From a checkpoint of a small transformer trained on Wikipedia.
Size: 8 layers, 4 heads of 64 (1 for keys and values), MLP 896 GELU, vocabulary 4096.
Training: a variant of Muon for these matrices, 137M tokens, 4191 steps.
MLP neurons of a small language model. Each row is named by its layer, matrix (up: input weights) and neuron, and shows model dimensions 48-143. Each number is 128 + 32 x the weight over its row's rms, rounded and kept within 0 to 255. Numbers have three digits each.
A block is one neuron, or neurons of one layer that tend to fire together. After each block is what it responds to, as a language model described it from the Wikipedia text at the highest values.

L5.up145:077134140106110138156138193133071121154082057160092095102119164124128104149136128172087112128119119195121090134138160123169075124134076093092073136112155097128120077147144121168116127199164132109111152139092106178126191138129186125158147119134124134188089165153164103146142171200107136185
L5.up348:110143135115164145105083092109143159138068104161059084159152126171064153174207109090154096143164099104162111106129131114116138128153119105096148144163173150089107129130085122113086135129164116106134149135104112124112059120135097084088146129116127117162125144098164194169100155181165201107
L5.up360:115187085083108169110166130119161166073115098153146138110136091131150135156162152121138060092122124146071111151109186091109102160149114170152091162138103127146112080100124113156152155144090178126138115118080095075150112144132124120160115123107190054102169140100107142119122138038109145178
L5.up494:127155087194120083133087147182084114133138096176171110144092068112115096130161137093129134086112079136084123174148170080089117142130176106137157129150184093135150123111172107166111102113174090100072150173150178148178150109137171138133129094147145145138075198140117085224136113126109111178
Description: The apostrophe in possessive 's after nouns and names, as in school's, Carter's, women's; weaker on mid-word pieces like ed, act.

L5.up56:130144086125121151131144148153100169134152096138118143107148076123145118119122100163107138103125197080108179153144123180121097087123104126154136172164140084154126170079128167121164131145092072102099152125083158131149091138132147143124207120135129099173123105157102106129166153096112134123
L5.up512:162126070152097170067118119132097140111126117173098113174175184130122122075144093120143197138159192144093153152133090110150105075106116133112090106141117106130156124131131118150148162063168089106139113076111141159131108083043161102161148114142161113122194088064106097139124068118109112146
L5.up535:131150135094136181085201147105123107171135151179113102165188125161075111163135143120105161058114179125080174179116110163144130040133102100159095050097083090136133165138139116142165178132138126138136089094092187100156091113166102107178177099138125060165150150105179139130124145135121166171
L5.up791:108132079091130126191126062164141145100195059154141169198141165086092100099118106198126173094125159103073185156132096125112171121139081144081074086107125120159121109123110103195097178123109080094155122097136118092108143067107131119121134145113129152141135137062127127134111100117166142050
Description: Subject pronouns or nouns ending a clause's subject just before its verb, e.g. it (melted), she (knew), they (attacked), the building (was).

L3.up725:054119134146151147154108127105114098195107163177124160115160110082158136124164100154118103142118144135081143156073178126091067083113110139169119089151107163143061112116073132174112125137113137084131101113086136117145113146160111109139138075114102141122169111092180130097183173128152162070
L3.up821:093121202120153142061128140123129153057108115123128115150121082129126168065088077153127104105093105170163026132026132095127156149133149091129153116147097129117103133113071131182159155141146118101079139137175150116134087153109122174118150103153134077134097115091135105131094138103151176117
Description: Mainly the seconds mark ″ in longitude coordinates just before W/E; also auxiliary has/had/have and "there" before a verb (has been, there was).

L3.up201:135186130113065155151094074174143134167074124086140123140105111163155106111114109186155080095116135113085158113155080135093123119207174088139112093194078119157127129122077101119145159106097122125136093108161114126157061138048203142106151109191098130110136132081123112115106124138109129147
L3.up280:083107104123149160152071118131142072147105153126130169115121087124156102148124126128146157166134126123182099135103096142143099135174153083155098122150124081127155135103092171194143104119102105121067163168148117085185136099127127153209112103131164099134154117137082183167183101169103121110
Description: Fires on the article "a"/"an" before a noun phrase in narrative prose (a 16-point loss, a successor), and on the closing "=" of article-title headings.

L5.up201:098085117124132121144114079113073121142090109166137093147133196161163151109164176141107084034153170141096110135094131168085119090177100110158121118125142151129115173085121101148122158141083098077073134138110149156129126160081123163155178137159151125146169151143147103149095160128149141131
L5.up204:099117179059134088148121150055142127123120165127092086075162084134171135100160157120190165133139137133139131122114111074131115119100121114212142124128089136194102113123160191183081173107143144109123094099084114080064157134066141117135111176147143152148099101116114093082082145145086106178
L5.up681:103148084122122156165130089144090103068098099157086090135152178102178159077126093171155142123092158155102118082119142174160086114120156169169182213070109113140111078120149128146168161074147135102158143146202138138096086180139186131162105144216176154144144144140173142147190130130181225131
L5.up736:123127166152138092124120153098093114111127134231132115118094065126129159114153147114134132150093143144158114134092134131136143031180131097130119113129144138109099149066126099111067137083129167111136144198135143116067139119114093161149091099185121068205132201152108125194058139167142161117
Description: First word-piece of a longer word split into pieces, often prefix-like, such as pre (premiere, prefer), inter (interrogates, interest), tr (trustees), Co, Col.

L3.up105:076105115130117156113083118150134178121126065132159148139120185036153148149083119104133142190117155147082144108126148181093142154122097164168164174155053132142145141104095141088163097115076131145104097120132144119151178159157069140132085119142140092124127093114132152108102107145122157137
L3.up138:152093119124111162085115179171149081156117120204109114131169110122128037193087115151153078092090140113034138134129132075147098111125128085175062127169144113102130085090183157090163108148080169134115098108217067118129168092106148135120089148112124145145103149124170083101092114113129171170
Description: Word-internal pieces, often "in", "on", "un", "ard", right after an opening letter or consonant cluster, as in P-in-hoe, pr-in-t, p-un-ch.

L3.up210:095086075125145153103114136083107197173080128170078099114120127088158107184187093138163146129081118150121190195146101109114186146142119130145115189124093077124107081123129112144091147089111137145127220147130140123098096126142095161153108153136122181157132087132137156123204142058202165124
L3.up476:147107167132126136097098139119114172134104143117120100152107114144131100128171100072111132099098196116151205198178084047181102131135113186155138152157087122106115107104101172132107151072078118147166151140064126084155135095121133104092088107143102130080145120090160128152128128139160107172
Description: Short final word pieces that complete a multi-piece name or word, often in tables, such as Mans-on, Arkans-as, Cornw-all, the 's of possessives.

L2.up51:157119138137130130162124136077099068173114122153159108108113129128122147127113121077112145163123051128123149124162155093051090152084118107098123101078099138144132174055108167159082083116070150134105098108143132152107105143132125144173079050098128093052138120124193071140162180121030145101
L2.up202:074040150193114147164138113124066145088064137097094108116127184111112106140103146155148131062128102149123090150104092127118122140156119116161117078193152102134107134089103161158076110075121122139116142125124135160107141131132132072117139097096094124144194152126122141142111135115135096099
L2.up471:138075140115093115106083159177110119114166151095085146125119105097140162074152157135132099128162072085144101135123102118141118093120117155114074090144142100053085239162072143148140165166159102102163115151122064211182096071098111090135132096081062135185127174090126160116168158148153168141
L2.up490:127108156093169138155088141142109158157220105129138119138144109109115118101139103067122136149153117046195118108119164090115119068125069097147040175152111144082104108144138109149123159161136135122091158068120080056155087171122152101189083114128107160124102143130118127093122181172154106099
L2.up525:083146144071175124114084090148170100137128151107089144071134123107085158162171157178117106062134098139099138144137109130108157111136116126203081121158073052097160102123147109130099137126056087129163168149094146087095081077070166105130139104131127149170137146109065142167156170110073170123
L2.up669:087144134103169107158108073148067112100160108229098158168152180102094125145127157117109137134152118101093098131179123116155094159058091133122160151092124181116134100124110078149099142099116128120109120094149123196093155077096105119037097090074111146149138121186169140076109119125126169117
L2.up750:073142107122117091138128136098066130167107129177153140099170038132107120088129133170140060117156146111086142151166157180069121186139136095088104090175140135100167127123140176138101121099133116172095094162120150111084187118132122115213123097123137126146184149086082133121131144126153105141
L2.up872:082146168166133144088157078125174081104134118133129100092136115107131089136125105183157118121148187095117113019164144192150138136138072133147132122110128158073104033114164154078150091143116132100130059146058096139113150173154086118168136160152122153171140159108117093152097123136140131117
Description: Forms of make (made, make) and auxiliary or main have/has/had, mostly mid-sentence before been or an object, such as have been made, has been found, made up of.

L2.up20:162148153114128147208118101138123142075134132120075189140194124125177122104162148073157131091141134151105161139173078133112079151127155109082119092118144151188149142136110116096070071131166091096157135108146082160113065129125166076159118121110155102107127147182071183169194153132146136148
L2.up70:123165170145133112103148154166106095142155092122103146117145155140187149112112161097121099129154148149068129145199123145142124109136136159145124153104116182113104087109123165116091089171132122120191087159104194076123173080134159109052088074140135121155148087129078105135133090091036109153
L2.up80:151137131085133112175199126139087110151128134153147164144108157103073182134129098069075145094203152139126128130110052176132090101133157167114105145139073151099054135163110145162117108104187083138161092149162075139224162053115126125091135093142129093129127096127098105182185115184155118129
L2.up203:101111112178081197133122076131190035069101069129140118100106158110111127135107103108152138132158104119090159132169106077099099118163118175154135094117161119082141111161174175098116049166164143187118156158072167142092136149117097103086150150124163153133151142143125140090154137129135093142
L2.up272:116118143102121101149130114105130135182117171131145107044102122127128135094139090132173125133127126116135104157153149130062133083115122072097129155174115177150153103131134135090135140141121165122139126064183088100135121135114164062128113100134124126122160138110113137113104160148142058206
L2.up406:167115138079111145109142106114152150107124164102200146143132118140192112134194117092131104135109130084121082193102122124126076141142095182116105136104133158103136080144173090131119130165147140132153123161100107138133105120117166133145144142139174050121119085126120104112155048138125163148
L2.up690:092132165150100096146153127152142154151152185103158122097172098153158109118110109161083167083127151173128132173107154132123153066165158103134109126113174109132149154160138089123081137103178202170174132077181112142121149133108031152105100077149100121133128127110093091071117094146131120159
L2.up763:205179165202129126110124069159164162100154197142128098113083175122157103159138119119194130135059123123148162151139105098102142105085142145139125120089135018112138154138084146166112108134137129092154122114149119102150089140122106151122100130191128085087104075067120107115130108170109130146
Description: Mostly the closing = of a new article's title line (= Temple Owls =), plus scattered mid-word pieces like m in Palmas and simple.

L2.up245:147110107083121103165126056083192102162127095172156139074107153125060149158152118146171130170139131154140188167156115136067131125178113117163152107135095176119071125138127125100056105205120119115087144105196147108067102145131130107139134104126145110110149121136133126155148156054147136101
L2.up426:165183163108111121139115153151105120086125133163119110069159174129125160123162138099153192177119136136155126140149165121128128148120139089065098123130137148160143115125154099131131014065103083083138168072173167151121152096115078096120127094131124079091124127136121173160110163153124104088
L2.up501:120153067168165081088110077087178095080073129108146100186115153129144034104137124134124135183101123152120122148147117167165118154143133182106104115170118123085111074137141103089088099075147150117060096181153109141086111116120136097141077072106120180170102167076157112101108088085159172151
L2.up533:123147184109155105106161164141118060067131137097133077160091191104129078103169204135204179135140100133160130131106157135126111112128123163111105191112151151080119077109123174175164121109141113140173115156157129153120081152140124108129073126082107076091123137092086118108128208134151147097
L2.up671:120117097148149084084081168106138092110179148045201108116157123150127121137144125118170144075090137130089096124120118120118105099132114084122127203129175160152104077103085155096106131109161133179099062143156172147113179119173143130181125156087119151160129078097102160064104150109153158143
L2.up815:073068121180173143138113147105055093188125146114110114139141115129169131138134123129105127153134163131167152169132118118111147111095133124135112129160138128158049127129135109139077125139121133170131110135117142065122084122141157089084122134137115093137136109134098177113101055187109155111
L2.up825:089146169087169126060171137115115095072058111129093065118161148127142130102129174200125163121111077133081028106178145103138094139168124158056147128196105143173185081144065137121134079069123151150085127161107149098100119172132076142178149133141154153152109112084079119196156183168171124119
L2.up833:118142157134133150129100128073096083135079133131161161129069160110168121145148157147148181184164091208136118198025109107198147156107130107056091051147191104081144091129079168136116111173172148142163118111114120136124157136123173163167087088091093132182095107154080111119127131093141145158
Description: Word-internal fragments like v, on, ev inside split words and names (Ivory, Harvey, Toronto, Testimony); also infobox line-start dashes and == headings.

L2.up205:163092132127044122147140148079119130140171112097122118100090139079139136139154084104167133115137154146070109117113104078111154142111175128174117092100101100140087113165086157144100048105192148073142103088134099146121137123064115073091133090097126117145125091124101137128099105150096166158
L2.up314:118113121065094153128160132086087136087093158138136152167118146100199055140152122107167117161137048116136164152125114085121062118092096074133129159069146142183143087124068124170047093072149144123135164146111094180127146097144122117142172137139159153135090125098130094116133074131132116091
L2.up364:170169053170128122148140108155164106106118146162116157078125181081196115137081125087156099163129085125143162060171088147149147111170154114134211116127105091111108083110159112148080118092076058156127118112190167140134168163134110103121090173155126148116101130113098162118145098139116165140
L2.up434:073100188102104135166125080128173153142114121121099156151107163090103117145165138172166111129158106141121147078162129158118133139119157162129095118170137130097141084192106131127110098148152154115101106087141113167147122122131160125147076122118138126096151181135111205086177135094137175160
L2.up578:096189073144137176120093103181204089138121103085092135124131110162165147190149157113080201124127104116075125126130119133133156152187119104127152164135120135129154103134176083145154115173167172133148106129080157089107111155168073120092156090166085132140139186100112150094124086191132062179
L2.up611:156095125141102120174092124143124112142106151146182121121140159066186137072099147137056137152095111158127141206104082115038086056061109096194150134124158109156188120125150126104127159172083139112178115131102140134103162097168117087126087093103078119116181130120102134174136120170151060067
L2.up722:087134118144057058147149178178184128128126051191105113112079111113167144110164113158140069070152158150155101136136059120162139130139108140167114107162088145128150147100113079104128096144093157117166119117150118145116138108076158117111093105132112154139134077103099123085145141115149074169
L2.up740:161127092138110131118130130111168130114127113124139107110129149153177107159103150139152128138076166145119087165140043137148100141145111116131127104110121102120087096086188131142101076141174146114129132099118095083089098124101171114101161102157103169143168147133115123095162120107128069141
Description: Mostly the possessive apostrophe after a name or noun (women's, Elena's, Ryan's), plus word-initial re/ren pieces in renamed, renowned, re-establish.

L5.up5:076107137188129142179138081132131126103144149156159112128153117127124135113068122113104179124156123101125141126056145132146186099166158135099095188115091104157174083129143120159190123070129167105094146094166089122131142184131134144129156183115149085181145131119143161145148146132129186156
L5.up287:101118100142124084106152109186122137086170219124181128106147101148182087158115068102141137117142143153055115153122204189126165096162111159119173143107141136146118064088116130093173129165140137175149174177140155086172147141107147142057126092135163133166142165165094156146137130171133134064
L5.up597:135145089153148181140198124162140128102120119123172138076173147149087156108196169107118148167071108194129127135116128110145097141104119136117062136067106110151088064159083085134111112113125133097122074140127110133082124163157122108086084133123090119157150185180188237126079186127168095088
L5.up711:107096137182142082118119102123115099138174130038165100093137162124162170144111107179177145090148134159138185151115080166097100108100108105118162146127075110140076114061171124116104172089162126139146103153088105096097123151091134072052155141131162159132093129156109146137076112070135135125
Description: Articles, prepositions and number pieces just before a contest, title or season name in sports and awards results text, e.g. "win the", "edition of", "202"; some word-piece "um" too.